From a checkpoint of a small transformer trained on Wikipedia.
Size: width 256, 2 heads of 128, MLP 768 GeGLU, vocabulary 2048, 13.3M parameters.
MLP neurons of a small language model. Each row is named by its layer, matrix (gate and up: input weights) and neuron, and shows model dimensions 0-127. Each number is 128 + 32 x the weight over its row's rms, rounded and kept within 0 to 255. A neuron's up and down rows have the sign that makes its largest values positive.
Before each neuron's rows, "fires after" lists the tokens most often just before its 100 highest values on Wikipedia text that the model never trained on.

fires after: "\n", " S", " G", " K", " Pat", "Z"
L5.gate677 [106  64 121  68 107 174 117 145 143 166  84 147 147 130 132 140  39  97 151 114 112 195 109  79 113 155 143 137  83  94 119  97 144 128  99 117 140  78  61  75 124 140 123 138 133 124 179 161 112 197 159 118 130 105 106  94 119 149  64  51 194 128  99 143 138 165 154  68 118 146 103 160 150  71 159 142 112  77 169 130 134 141 227  62 152 142 120 124  90 126  98 117 145 130 162 121 137 175 134 120  58  85 148 148 139 140 194 153 178 194 130 131 110  74  57 118  99 147  92 131 131  68 104 115 134 156 132 144]
L5.up677 [135  49 120 119  96 107 115 129 116 100 197 109  88 169  40  97 167  85  90  98 111 125 140  98  20 131 129 173 125 170 102  96  64 187 129 121 152 130 124 158 126 102  89  84 105 175 161  59 125 164 168 110 113 126 158 131 133 151 117  91 115 130 115 179 151 167 125 110 106 129 120  93  77  96 146  70 152 164 158  96 109  48 177  98 175 101 121 154 138 138 124 172  81 106 159 129 121 183  96 137 120 125 139  91 114 105 101 127 118 178 117 103 140 158 106 138 134 102  99 143 100 148 112  95 136 150 111 137]

fires after: "|", " K", "\n", " G", " Na", " |"
L4.gate439 [165  64  97 103 141 137 185  98 105 154  92 154 165 114  87 186 131 125  99  95  99 176 146  95  99 150  80 157  99 117 163 113  89 133 147  75 167  91 113  58  93 105 139  64  97 134 113 124 139 134 159 101  94 125 175 181 142 115 151 142 160 179 130 133  85 154 158 111 122 111  83 128  98  81 101 116 136  77 132 127 147 146 159  99 182 122 129  99 141 155 116  71 168 153 110 118 194 196 164 145  64 104 144 127 152 131 144 168 136 200 128 185 150 127 139 137  76 121  75 137  94 134  74  89 107 150 146 116]
L4.up439 [196  89  42 113 155  93 198  72 127 158  72  88 111 140 119 120 147 184  81 134  96 186 141 121  90 157  59 127  98 156 122 123 123 135 149  66 147 105 159 164  82 108  75 117 134 141  86 130 137 149 175 112 125 137 134 135 155 109 109 173 153 103 131  98  98 154 189 161 149 128  91  89 145 162  70 175 148  93 123 143 127  87 160 141 140 119 123  99 106 112  87 124 167  91 133 179 145 109 143 202 107 119 155 138 158 114  67 127  88 173 106 149 159 131 159 148 143 120 117 142 111 195 116 123 130 125 171 128]

fires after: "\n", " |", " La", "it", "|", "s"
L8.gate56 [ 83 137 164 113 104 111  84 101 144 175 142 150 161  81 128 189 124 176 146 109 153 125 119 145 125 120 111 158 134 149 133 110  60 104 111 159 118 136 115  97 136 146 173  96 173 168 163 133 179 155 108 178 186 142 167 157 100 101  94 132 162 172 150 142 116 159 144  60 113 141 100 134 125  75 119 120 111 122 121 100 164 134 122 170 199 176 121 100  96 135 140 134  99 151 136 117 109 156 108  84 123 115 124 110 153 110 129 136 162 153 138 142 112 162  95 116 128 206  49 175 152 112 134 172 131 126 222 176]
L8.up56 [177 152 166 147 113 136 157  88 129 171 214 124 113 183 200 120 117 117 180 101 121 176 153 122 191 138 128 124 126 162 164  76 146  52 157 154  95 148 107 131  42 117 118  93 127 146 116 130 111 100 115 109 111 138 159 151 159 108  85 178 132  69 123 111 137 150 157  85 121 144 107  98 111  37 113 172 196 126 150 130 186 110 187 134 135  90 120 121 145 106 202 127 108 108  98 146 128 179  83 124 139  70 101 128 144 115 133  91 136 184 154 131 163 177  74 140 146 120  51  59 144  86 200 106 143 149 182  99]

fires after: " E", " Ar", " ", " G", " K"
L8.gate400 [174 131 152  39 150 116 123 133 133  90 128 140 141  83 101 117 124  90 174 116 123 193  97  79 113 106 146 148  98 142  80 158 119 126  17 110  92 182 147  77 224 136 111 115 136 152 132 129 128 135 134  96 147 152 151 115  85 132  83  68 109  97 144 132 135  86 200 130 118 175 109 120 174 126  78 129 130 111 139  96  80 162 194 156 114 106 144 102 106 107 134  96 142 159 133 123 137 119 107 170  17 102 115 112  95 142 148 128 155 133  94 155  89 116 154 126  81 154 130 208  92 159  57 150  59 189  90 160]
L8.up400 [141  95 117 111 163  92 144 154 169 101 133 137 114 115 109 121 156  84 128 128 118 108 166  82 143 145  87 167  75 188 166  87 146 138 104  92 176  95 125  74 120 109  89 155  95 153 143  98 117 171 162 156 127 110 141  98 114 185 118  85 183  86 139 126 113 127 166 125  56 118  41  82 100 101 129 144 125 155 174 124  89 158 118 165 166 148 133 107 103 162  95 164 164 102 182 133  82 108 111 176 137 138 115  92 124 123 139 159 109 157 135  90 153 121 122 155 125  92 118 135 128 112 126 215 166 160 104 118]

fires after: "s", " S", "%", ".", " G"
L7.gate225 [134 164 156 146 168  94  97 144 108 138 111 189 177  75 130 171 139 119 113 139 138 128 134 117  99 174 189 121 113 122 113  30 114 122  33 153 121 140  76 145 158 153 151 142 123 131 157 123 102  98  70 131 178 124 175 181 163 104 153  83 153 118 142 131 119 113 132 123 108 105  78 157 202 168 149  68 130 124 208 131 106 109 143 150  87  92  73 127 113 154 150 136 157 110 161 130 139 113 175 142 175 206 170 161 172  96 143 163 128 116 111 151 126  93  98 120 109 105  80 120 162 122 112 152  90 147 173 194]
L7.up225 [104 117 200 187 151 136 151 108  69 134 134 133  83 138 121 109  74 169 160 107 188 165 149  79 114 166 137 158 160 120 128 140 139 134 164 134 127 113 176 147 112 148 134 146 150 200  82  89 109 132 116 114 251 118 159 150  98 157 109 134 161 172 141 118  99 152 144 121 125 180  73  61 151 141 155 175 152 137  77 126  86 155 133 131 131 151 114  92 170 169 148 110 155  86 121 120 167  74 137 173 121 109 112 154 149  75 160 137 124  56 112 117  86 126 130 111 129 142 182 141 146 117 167 158 105 109 112  95]

fires after: "|", "\n", " ", " Su", "ir", "ur"
L7.gate122 [115 116 163 107 134  85 118 107 146 194 152 187 153  60 113 137 138 118 120 145 220 116 129 132 118 146 137 150 147 144 132 151 120 173 134 128 115 121 157 138  64 100 180  96 124 177  76  80 131 143 110 150 135 103 166 142  63  58 166 115  94 143  55 139 112 160 135 166 176 109 105 167 151 131 177  70 108 114  88 123  76 171 124 134 213  90 115 132 101  96  94 104 133 174 139 156 131 103  93 145 110 117 155 122  95 159 130 147 102 112 143 183 171 154 119  88 128 101  96 176 156 128  68  77 122 139 149 136]
L7.up122 [134 149 132 140 162 134 136 168 180 145 181 109  96 222 168 161 117 179 109 152 144 177 185 140 203 101  91 172  94 145 127 153 147 120 167 142  98  66 130 123 150 125 134  92 143 137 152 160 151 169 110  94  98 153 135  70  91 121 128 165 112 168 118 131 115 146 111 120 196 142 114 146 137 144 159 146 125 154  82 157 186  78 105 189 133  52  74 167 144  68 148  57 170 109 143 155 131 172  58 123 104 122  94 117 132 169  97 147  89 124 194 112 126 176 192 109 149 108 123  79 108 149 110  82 119  94 118  60]

fires after: " ", " |", "."
L9.gate398 [149 145 162  77 174 169 154 117 114 170  85 163 119 165 127 115  92 162  93 149 154 125 101 115 113  90 122 110 116 118  79 107 112 168 113 178 145  99 162 186 118 116 179 154  92 136 132 129 107 113 185  87 105 132 109 104 121 154 166  74 105 107 160  89 129 139  11 145 120 153 156 165 119 143 110  82 167 136 108 174 142 136 144 134  92 115 169 147 136 132 118 111 124  71 113  94 145 110 106 121  68  81 130  98 203 134 124 239 159 161  72 114 135 196 121 161 136 158 105 175  85 107 170 162  89 119 173 144]
L9.up398 [104 120 121 117 158 144 127 152 159 144 152 138 106 103  93 127 161 126 101 107 121 160 137 157  83 106  78  82 158 131 184 159 149 147 121 142 144 106 142  73 128 147 159 100 163 103  46 141 144  90  85 123 116 128 135 151 166 150  67 136 167 178  69 160  81 156 110  65 149 112  52  88 171 149  83 192 141  98 106  38 167 106 112 118 150  99 128 136 112 103 128 104 139  98  68 123 159 119  96 134  62  78 110 103 132 128 125 185 149  90 120 117  50  77 140 132  86 131 126 132  71  52 133 138 167  90 145 100]

fires after: " ", "s", " F"
L4.gate459 [119 152 154  82 127 192 162 154 139 120 112 184 138 101 135 101 148 100 137 118 143 110 113 121  70 116 153 144 109 117  52 160  52 133  83 168  57  69 154 117  62 198  95 105 115  90 134 122  86 104 113  92 218 117 123 121 130 112 129 129 113 160 235 120 137  95 145 137 119 124 144  69 169 107 151 147 145  97 158 170 102 132 133 151 122 143  98 139  80 141 133  66 137 183  97  84 152  94 184 166 121 176 125 126 138 191 129 133 158 161  97 160 134 122 113 134 125  41 139 111 182 156 107 149  74 156  95 140]
L4.up459 [ 93 150  82 181 162 138 178 161 139 159 125 135  82 144 157 133 144 117 129 119  92 111 139 153 135 142 142 140  89  93  95 143 124 192 114 109  92 126  97  91  99 176 141 150 146  86 137 162 117 148 165  53 175 110  97 103 105 112 101  95 157  96 161 115 142  87 128 144 104  69 138 113  48 170 131 141 106 124  77 108 120 123 118 171 154 124 106 114 130 117 133 122 107 104 113 137 135 152  99  91 106 176 161 121 140 118 124 118 122 132  99 142  77 135  80 107 151 153 136 104 160 151 125 116 148  92 147 137]

fires after: " S", " V", " G", " ", " F"
L5.gate567 [ 65 152  77  75 137 142  95 135 132 133 133 112 169 141 110 127 120  97 107 131 133 109 160 100 135  98 160 131  43 137 105 114 131 164 100  85 205  82 114 120 148  77  89  88  78  52 114 186 109 131  96 159 137 100 117  74  97 148 146 169 142 102 199 176 127 156 102  79 111 100  94  96 113  71 173 100 143  99 158  97  58 142 122 117 109 113 125 103 119 114  90 157 123 165 185 132 105 118 103 159 156 112 116  89 127 155 102 132 146 176 158 115 190 172 156 115 127 133 130 136 176 115 121 160 137 129 114 142]
L5.up567 [204 142 121 164 117 164 130 167 150 122 107 124 106  95 116 132 143 109 102 115  95 128 127 175 131 109 106 181  91 159 121  93  74 146 170  51  83 159 117 173 113 112 129  79 118 173 124 142 143  72 171 108  92 131 142 138 106 131 173 118 125 156 104 175 156 152  94  90  93 153 102 150 125 125 140 140 151 159 138 111 106 102  85  76 150 167 114 173 126 107 101 171 132 101 114 105 149  73  94 117 117 135  73 153 126 117 139 146 176 169  79 137 119  72  86 110 149 106  58 122 110  94  88  64 162 149 116 127]

fires after: "\n", " =", " (19", " (18"
L6.gate161 [136  55 116 134 157 195 139 134 165 116 128 187 116 121 102 104 118 132 169 114 127 129 130 120 127 166 155  86 109 113  99 152  85 147 114  90 155 102  76  64 151 133  87 143 107 141 149  86 134 103 154 120 204 104 112 120 150  52 142  73 137 115 147 149  51 128 115 112 120  61  77 164 179 100 139  98 147  80 101 144 114 144  90 108 148 110 164 103  94  99 121 101 160 140 200 127 145  83 155 181  99 126 107 138  80 117 111  87 104  95 112 145  94 162  71 149 120 121  86 109 137 191 155 115 133 134 145 100]
L6.up161 [115 132 121 121 112 144 132  82 194 140 124 153 180 175 133 119 137  96 172 157 123  92 128 127  77 141  93 102 124  84 186 178 127 178 137 165 165  90 108  44 123  79  56  92 157 103 102 129 141 175 101  81 117 127 172 145  86 102 171  75 151 111 126 152  51 149 136 105 179 125 127 158 226  96 132 103 141 155 113  34 125 165 136  64 127 138 138 129 139 105 145 123  82 173 170  95 108 129 122 127  64 147 178 152 159 121 139 121 138 117 111  93 112 135 115 108 122 152 145  86 152  65 166 148 135 125 137 123]

fires after: " ", " B", " W", " S", "B"
L7.gate215 [120 138 163  33 107  88 106 109  87 129 114 161 138 155 143 159 135 118 115 130 120 133 120 113 109 128 132 130 110  67 161 159  44 133  75  85 115 151 141  98 113 140 106 173 119  49 132 132 124  86 158 108 128 118  89  91 131  89  74  84 115  75 151 142 145 108 185 105 182 134 119  93  95 104 122 173 104  61  84 167 104 114 172 114 153 116 139 109 117 156 139 122 129 155 135  86 164 113 167 165  64 144 155 126  84 171  90 121 103 116  98 138 110 116 145 153 119 119 101 192 191 152  79 135  90  86  98 147]
L7.up215 [ 53 102 123  85 117 169 115 112 147  98 118  93 148 164 133 118 101 116  96 232  95 129 126 184 143 135 143 117 168  71  99 144 147 145 139 101 102  77 130 105  89 136 144 129 128 125 132  95  83 185 150  89 119  89  96 100 153 122 106  54 147  89 135 152  96 113 126 124 159 132 101 201 127 118 135 128 153 167 167 138  95 167  81 154 101  99 100 122 134 164 123  98 125 150 134 110  60 119 186 110 177 155  72  94 129 114 178 165  90  93  83 126 175 125 133 130  85  84 172 152  43  85 144 136 165 153 122  95]

fires after: "\n", ".", " La"
L4.gate134 [ 94 121 133 127  87 116 125 178  98 110 153 125 127 128 117  89  88 165 105 122 164  94 112 131  79 129 138 100 145 133 139 127 143 129 138 163 141 124  93 135 174 151 123 183  72 143 161  90 139 141 151 122 104  77 168  96 188 171 135 125 104 127 182 182 117  91 126 171  58  62 120 119 204 158  99 142 156 127 115 153  70 137 174 124 148  78 137 159 137  79  56 158 145 106 147 126 167 146 163 185 125  95  99 119 182 102 173 144 124 100 122 122 158 129  72 161 191 113 169  85 119 166 135 147 147  82 150 136]
L4.up134 [121  79 121  91  87 115 108 142  96 129 127 147 148 145 154  84 113 121 152 127 105 136 148 130 161  66 116  89 171 136 120 148 124 113 125 125 164  69  90 127 162 120 145 186 185 172 110 125 108 147 133 150  63 156 120 151 124 102 179  73 137 164 134 154 103 137 109 161 137 127  74  44 174  71 125  72 172 163 114 114  19 104 125 106 138 110 152 135 155 163 155  67  69 111 162 115 120 150 154 169 131 130 121  61 164 103  90 105 180 161 122  97 156  97 115 165 121 133 121 112 116 125 122  93 158 138 152 105]

fires after: " |", " ", " (", "\n", "|", " E"
L8.gate406 [112 114 160 123 128 136 150  56 130 152 125 184  92 187 137 161 134  94 121 172  81 152 138 111 163 130 146 130 151 150 151 153  88 114 143 171 128  98 157  68 125 144 152  79 161 121  87 101 117 114 139 192 127 126 143 146 153  66 172 165 111 159 127 120 120 150 208 113 107 100  85 100 144 156 108 100  98  97 180 129 112 179 143  53 126  79 112  72 118 138 102 112 127 154 123 106 123 104 115 171  98 156  85 191 110 153  93 170 182 115 112 130 126  80 167  78 138 146  67 108 101 179  38 177 152 158 109 147]
L8.up406 [142 150 125 122 119  80 137  90 111 113  98 126  82 177 147 101 143 108  51 136  87 161 117 137  88  56 135 100 140 147 170 139 122 114 128 109 152  96 101 126 164 146   4 142 139  72 116 162  93 151 146 149 157 168 105  82 155 130  84 113  47  97 128 111 134 121 153 143 136 102 112 157 136 109  95 160 111 126 128 102 164  79 101  83 105  85  83 111 151  94  97 110 138 154 152 144 144 143  79 118  98 141 171 233  97 144 153 177 102  68  88 120  83 120 114 118 126 116 127 129 125 116  82 143 133 152  90 123]

fires after: " ", " S", "s"
L7.gate320 [140 103 110  85 150 111 101 145 181 111 115 138 156 120 115 141  79 131 116 164 182  91  95 101  89 192  63 145 117 158 121 139 103  93 134 112  38 117 115 109 126 115 106 133 132  72 153 106 104 153 132  89 134  93 181  99 146 103  86  71  79 138  77 153 119 155 143 140 114  40 119 152 192 138 119 106 101 156 163 125 168  98  90 118 120 106 112  97 100 101 117  74 113 139 106 136 119 128 191 160 124 140 142 184 120 180  87 138 164 140 155  99 166 187  94 208  79 113  84 134 157 195 129 112 170 145 151 108]
L7.up320 [ 62  89 109 123 128  59 128 102 127 147 104 110 171 162 157 139 125 178 130 160 140 138 110 136 101 108  79 142 131 148 106 173  93 147 177 186 117  68 160 174 151 131  96 150 161  72 129 149  78 153 182 173 139 101 128  85 151 187 113 105 119 122  72 147 169 100  97  84  80 165 117  74 159 154 183 128  73 101 123 126 109 163 109 176 182 140 154  90 137  82 111  85 111 143 139 148 120  93 129 129  86 160 145 132 158 171 128 158 146 103 130  94 129 139 142 132 132 121 191 129 169 143 152 129  97 134 111 153]

fires after: "s", "'", "ent", ".", "ec", "man"
L8.gate582 [103 111 177 177 182 107 111 105 166 121 124 159  99 105 132 164 139 149 157 100  97 108 147  98 115 121 146 128  70 126 111 115 138 133 136 149  68 124  74 152  78 103 104 120 142 132  90  90 153 152 182 106 177  71 111 105 161 134 131 101 137 101 147 166 106 113 170 140 125 106 114 117 139 162  99 153 166 130 133 157 163 140 119 174 149 129  75  72 120 101  74 106 142 166  83 106 110 105 140 207  76 164 106 139  63  80 111 143 160  81  99 138 118  64 100 170  73  86 121 108 143 104  60  92 116 150 153 113]
L8.up582 [159 117  86 115 112 122 158 179 150  98 131 136 136 127 164  48  60 134 112 173 134 155 135 142 110 122  91 176 149 129 177 134 139 182 100 108 181 137 144  98 137 110  87 145 142 157  86 146 125 131 163  94  78 128 150 148 156  75 108 182 100 105  57 159 154 144 117 130 155 108  76  83 178  72 131 169 149 139 142  89 121 138 165 124 166 136 133 137  90 150 122 129 110 142 182  87  79 131 139 146 145 181 166 167 125  95  91  86 110  66 132 113 148 125 128 100  92 134  96 165  58 104 126 150 143  92  60 131]

fires after: " |", ";", "|", " ("
L5.gate347 [152 118 162  91 147 132 162  68 162 210 109 160 130 171 137 146 157  96 109 190 133 110 108 112  90 129 208 161  98 165 155  81  92 119 123 138 125  65 125 146 133 137 109  60  87 135 142 102  87  99 127  78  71  89 112 111 123 162 109 164 131 125 106  72 127 162 144 119 135  70  96 140 148  84 116 156  86 145 102  41 106 133 110  99 119 144 136  78 136 138 119 130 136 139  66 129 112 181 152 186  74 145 122 182 150 172 193 142 158 165 141 139 105  94 100 114 128  92 114 136 130 114 136 135  94 139  81 129]
L5.up347 [158 141 162 149 181 135 157 122 177 136 132 160  93 145 104  86 198 119 138 118 104 122 126 144 145 107 128 117 136 178 153 117 118 161 139 125 105 129  64 120 182 182  88 150 100  81 161 135 113  60  90 149 149 131 129 155 190 144  97 120 155 112  82 148  97 151  69 136 120 150 106 114 157  77 133 151 154 142 177  70 123 119 152 129 130 112 142 150 153  87 120  87 122  90 132 144 162 122 105  54  79  59 149 130 103 143 128 136 116  99  77 148  84  39  81 134 133 112  86 159 117 141 134 151 147 107 126 166]

fires after: "s", ")", " S", "."
L6.gate512 [123  63 139 118 124 119 149 118 105 144 159 151  92 150  85 127  92  80 104 144 172 117  74  92 137 171 115 155 142 126  87 138  52  92 103 167  62 105  97 125 132 101  45 150  88 141 146 135 109 129 158  90 182  87  99 109 112 134 122 103 131 122 151  60 120 161 172 136 124  66 101 144 150 138 157 115 136 127 145  78 123 104 145 186 153 104  69  98  97 154 115 151 102 133  90  51 106 101 125 159  77 164  67 120 109  99 102 153  82 107 133 143 151 140  94 134  53 151 175 107 152 140  70 123 137 180 144 117]
L6.up512 [141 140 132 123 129  90 216 109 148 134 191 121  90 123 158 167 148 152  57 149  73 157 159  88  77 113 129 149 131 112 111 140 171 187 187  86 111 113  96  97 146  79 178 127 113 133 130 124 148 142 121  86  98  87  95  98 144 177 132  93  87 120  62 123 147 134 164 143 100 115  87 120 150 111 110 147  94 189  94 164 139 145 119 191 165  95  94 114 119 150 105 119 121 127 153 119  82 106 140  74  91  86 103 136 160  76 136 144  49  94 109 142 119 173 190  95 150 152 143 172 147 106 156 133 119  78 156 117]

fires after: " ", ".", "°", " 1", "′"
L11.gate141 [ 92  93 155 189 128  92 129 161 156 103  79 131  57 130 136  91 153 109  44 103 164 101 156 172 120  99 117 145  97 128 123 102 133 180 117  87 135  72 143  81 191 139 133 129 194 139 194 124 111  88 129  98 179 101 121 154 125 179 165  81 125 118 124 119 111 123  98 165 140 146 160 146 183 144 126  97 160 105 130  97 188 114 138 148  77 138 143 137 152 121  96 136 144 124 140 147 136 168 165 115 103 107 136 187 133 136  65 158 151 167  80  88 117 162 126 116  71 176 155 171  90  89 129 147  95 164 120 131]
L11.up141 [136 157 136  80 158 182  83 122 177  61 183 141 142 161 128 169 108 107 123 142 140 165  55 168 107 124 144  84  61 101 132 100 156 109 169 128 104  97 129 125  91 127 124 138 153 148  67 116 136 137  53 114 176 152 105 107 138 136  77 150 139 108 196 147 116 119 142 150 127 166 139 121 136 129 145 113 151  82 196 109 171 169 132 139 134 164 129 138 109 109 117  86  77 117 139  87 168  81  88 114 156 115  56 183 130 135 103 135  83 132  69 111  88  70 142 130 187  88  90 136 123  92 107  62 137 140 130 159]

fires after: " ", "s", " S", " Pat", "S"
L8.gate572 [102 119 125 115 124 129 136 134 182 125 122 181  86 173 168 171 158  83 140 122 110 161 156  52 102 157 123 197  99 144 204 149 114 152  98 110 133 180 138 112 119 206 111 114 116 120  98 128  90 149 173 104 152 108 138 158 107 121 141 133 108 158 103 143 130 125 161  95 137 116 174 117 114 130 111 154 114 106  93  85  94  47 157  98 108 163 124 111  79 121 117 180 102 166 214 145 179  95  99 113  88 124 138 144  90 171 132 130  90  98 116 117 174 121 140 127 166 125 139 128 174 104 124 178 124 113  68 101]
L8.up572 [128 125 105 170 146 142 123 144 145  81 163 107 180 133 133 162 150 126  41 125 137 159 136  90 163 151 144  79 142 151 166  69 165 126 163 125 117 199 182 155 108 210 152 127  84 144 105 134 147  53  61 131  68 120  96  93 146 118 118  75 142 116 191  79 138 122 118 160 139 131 135 111 139 182 148 112 184 221 130  92 160 139 112 111 160  99 143 124 157 149 112 163 136 175 123 145 124 165 172 127 196 171 131 146 160 103 117 121 131  90 128 138 193 177  81  99  64  94 181 143 126  58 155 144  86 133 162 153]

fires after: " ", ".", " at", "les"
L8.gate11 [125 157 149 140  79 126  98 206 166 167 144 174 165 153 135 140  94  94 158 133 178 132 134 112 156 125  91 141  74  93 127  93 124 179  98 169 148 176 162 114 156 149 166 144  97 149  93 123 102 134 125  66  92  96  98 108 100 153 121  85 101 174 128 122 120 115 113 158 108  98 160 139 142 167 101 111 130  83 175 194 135 164 163 121 208 146 123 111  89  60  51 155  90 136 166 134 159 147 161 183 110 127  84 147 130 111  80 161 117 165  51 197 124 111 101 163 128 155 150 155 130 143 117 115 109 139 152 165]
L8.up11 [135 111 132 109 151 120 145 151 125 145 174 132 128 171 157 138 113 138 110 101 108 155  65 159  98 168 134 115 127 137 182  92 137 114  81 145 149 156 121 100  92 182  94 157 187 143 125 138 127 212 109  36  78  72 124 127 168 158  71  87 160 142  90  81 114  95 102 132 102  84  94 130 191 146 116  94 119 100 148 100 113  87  93 149 158 123 118  62  78 132  74 138 124  94 185 123 104  92 134  98 137 138  79  94 115 137  76 118 123 155 108 185  65 168 114 167 121  79 125  97 194 138 109 100 104 171 115 133]

fires after: "s", " ", " S", " ch", "S"
L7.gate100 [122 128 168 152 135  88 108 138 114 135 138 168 195 133 175 141 128 116 100 166 107 164 133 136 155 149 115 181 158 101 153 152  89 205  97 117 139 139  96 152 101 109 157 105 127 172 130 151 139 114  99  94 137 104 130 162 187 143 171 103  82 153 137 119 152 139 150 176 135 117 106 138 147 138 173 107 103 163  96  93 154 165  77 147 156 106  73 119  68 141 112 179 184  91 220 107 150  78 125  91 125 193 124 150 180  64 120 171 101 149 134 189 122  90  71 129 102 110 124 163  77 134 129 139 127 145 125 158]
L7.up100 [170 184  89 110 210 150 162 126  92 182 145 130 121  86 131 152 156 112 122 181  88  92 156  89 155 122 152 138 129 139 138 193 122  97 103  74  52 112 197 121 142 129  79 111 147 191 137  99 120 103 102 134 151 160 131 173 115 147 149 180 131 151 135 126 106  69 164 139 105 133 103 153 152  87 172 144 183 144 110 145 116 197 127 120 159 119 145  52 138 158 155 165 123  88 165 144 118 138 132 102 128  98 127 103 139 146 143 157 152 124 110 120 108 175  84 113 101  77 105 112 121  70 129  69  85 148 129 153]

fires after: " ", "|", "y", " (", "ab"
L9.gate682 [150 173 133  54 175 148 149 129 104 167 167 135 132 120 117 194 169 152 116 118 135  95 109  84 143 104 195 176 110 108 191 134  84  70 103 179 132  73 145 133 120 173 117 114 100 116 125 138 141 150  93 139 156 117 113 129 144 113 136  77 138 181  88 108 118 158 159 184 136  95 107 134 123 167 100 123 127 130 129  67  91 157 198 104 132 107  73  81 121  79 118 168 120 146 150  94 112 182 112 142  73 112 144 144 110 130 163 163 162 125  95 165 150 100 119 106 130 202 178 109  83 181  90 125 102 136 131 147]
L9.up682 [109 107  98 110 128 127 152 128  93 120 155 108 127 138  84 160 129 123 140 130  97 130 161 148 127 106 130 176 147 175 184 110 108 124 143 153 135  80  91  51 139  87  73 122  87 145 163 127 144 170 113 130 122 240 156  86 115 204 107 139 123 207 116 106 115  92 125 139 109 153 104 143 146  82 107 174 140  75 124 141 137 161 179  91 207 146 120 113 137 132 110  87  95 140 132 136 119 155 147 122 127 183  65 104 131 188 166 183 108 102 147 115  82 138 144 122 148 146 142 153 134 152 129 168 148  88 110  32]

fires after: " ", " Pa", " U", " un", "\n", " re"
L7.gate328 [ 57 165 116 146 111 153 104  80 122 103  93 142 101  84 115 185 166 168 147 136 166  99 138 173  92 102 174 137 122 155   9 142 113 131 105 113 115  94 145 122 160 130 177 120 149 139 188 102 163 160  93 158 137 178 130 107 127 138  61 116  82 115 136 127 108 150 107  91 116 116 100 189 199  77 132 117 105 121  94 165 128 149 119 209 135 145 125 104 141 195 164  89 173 190  99  85 105 101 137 151 149 158 143 113  71 142 117 132 141 177 151 146 132 126 148 124 140 132 106 121 171 113 121  80 139 171  91  79]
L7.up328 [ 98 140 145 173  96 115 178 175 164  88 151 134 198 131  90 112 125 186 113 158 161  82 144 149 145 153 200  61 143 104  90 114 139 165 154 126  91 137 138  66 162 118 136 130 128 100  85  83 148  79 126  84 168 171 135 146 173 142 123 153 133 116 165  59 119 144 104  79 111 114  92 101  99 124  83 110 188 131 139 146 170 153 133 141 131 179 134 109  90 164 112 127 117 152 132  93 102 136 128 156 101 141 151 118 159 178 141 128 106 135  38 155 150 143 145 160 155 123 205 122 127 126 130 145 103 164  96 146]

fires after: " "
L5.gate713 [170  63 133 104 145 157 165 147 188 151 108 141 166 108 118  69  90 104 171 155 157  78  94 120 129 147  75 147  94 138  70 195 144 199  76 114 120 108 152  69 136 114 126 157 129  77 118 106  84 109 128 107 150  88 138 128 130 104 109 108  60 176 140 122 130 148  61 148  56  88 126 107 104 117  65  87 158 105 136 140 112 114 134  55 131 125 150 157 160 129 137 125  82 179 115 114 123 118 170 137  90 124 120 161 142 169  89 134 162 155 140 158 148 173  98 120 135 102  92 178 156 143 132  86  91 141 144 103]
L5.up713 [120 111 140 139 106 126 129 129 149 135 166 152 151  96 142 117 125 140  91 199 111  86 151 153 159 113  92 163  57 169 111 147 131 162 130 113 135 138 184  68 128  96  41 192  85 148  52  79 148 117 138 167 165  92 112 111 170  66 146  88 128  96  83 101 167 127 128 144 137  98 101 123  81 113  90 110 153 121  81  95 111 190 112 141 117 147 140 146 144 123 149 103 122  58  89 166  94 120 132 113 111 158 100  75 118 152 121  97 105 146 129  88  88 170 122  89 136 130 173 148 108 146 128 125 115  97 160  79]

fires after: " ", " 1", " 2", " 3", " 10"
L8.gate64 [145 104 131  89 156  95  70 170 123 156 135 167 153 161 109 182 146 163 141 164 103 117 158 149  69 106 115 166 124 125 106 165 114 103  31 134  96 119 155 143 125 154 130 166 151 100 136 125 152  69 121 117 138  97 113  91  90 102  88 135 140 122 156 152  49 138 132 131 168 118 151 105 168 109 153  90 123  75 173  89 175 115 122 128  97 139 138 113 109  93  93  90 121 137 146 112  59 151 139 176 121 109 164 173  89 149 129 213 161 195 136 119 119 125 125 117 115 142 141 141 115 110  76 166  77 161 136 171]
L8.up64 [134 137 146  76 124 179 117 114 211 100 114 143  63 151 124 116  68 101 107 115 217 111 145 124 181 142 105 132 135 118 146 116 108 114 124  91  90 127 113  83 122 133 186 131 169 129 149 154 122 125 136 107 152  93 113  86 110 127 126 100  54 159 149 177 109 129 103 133 119 140 129  94 125 147 120 200 163  54 127  95 115  70 102 163 128 171 124 146 103 159 115 120  92 123  60 102  84 145 125 135 145 113  77 100 138 183 165 154 205 132 136 151  82 156 142  73 142  56 122 140  83  45 120 160 127 129 173 131]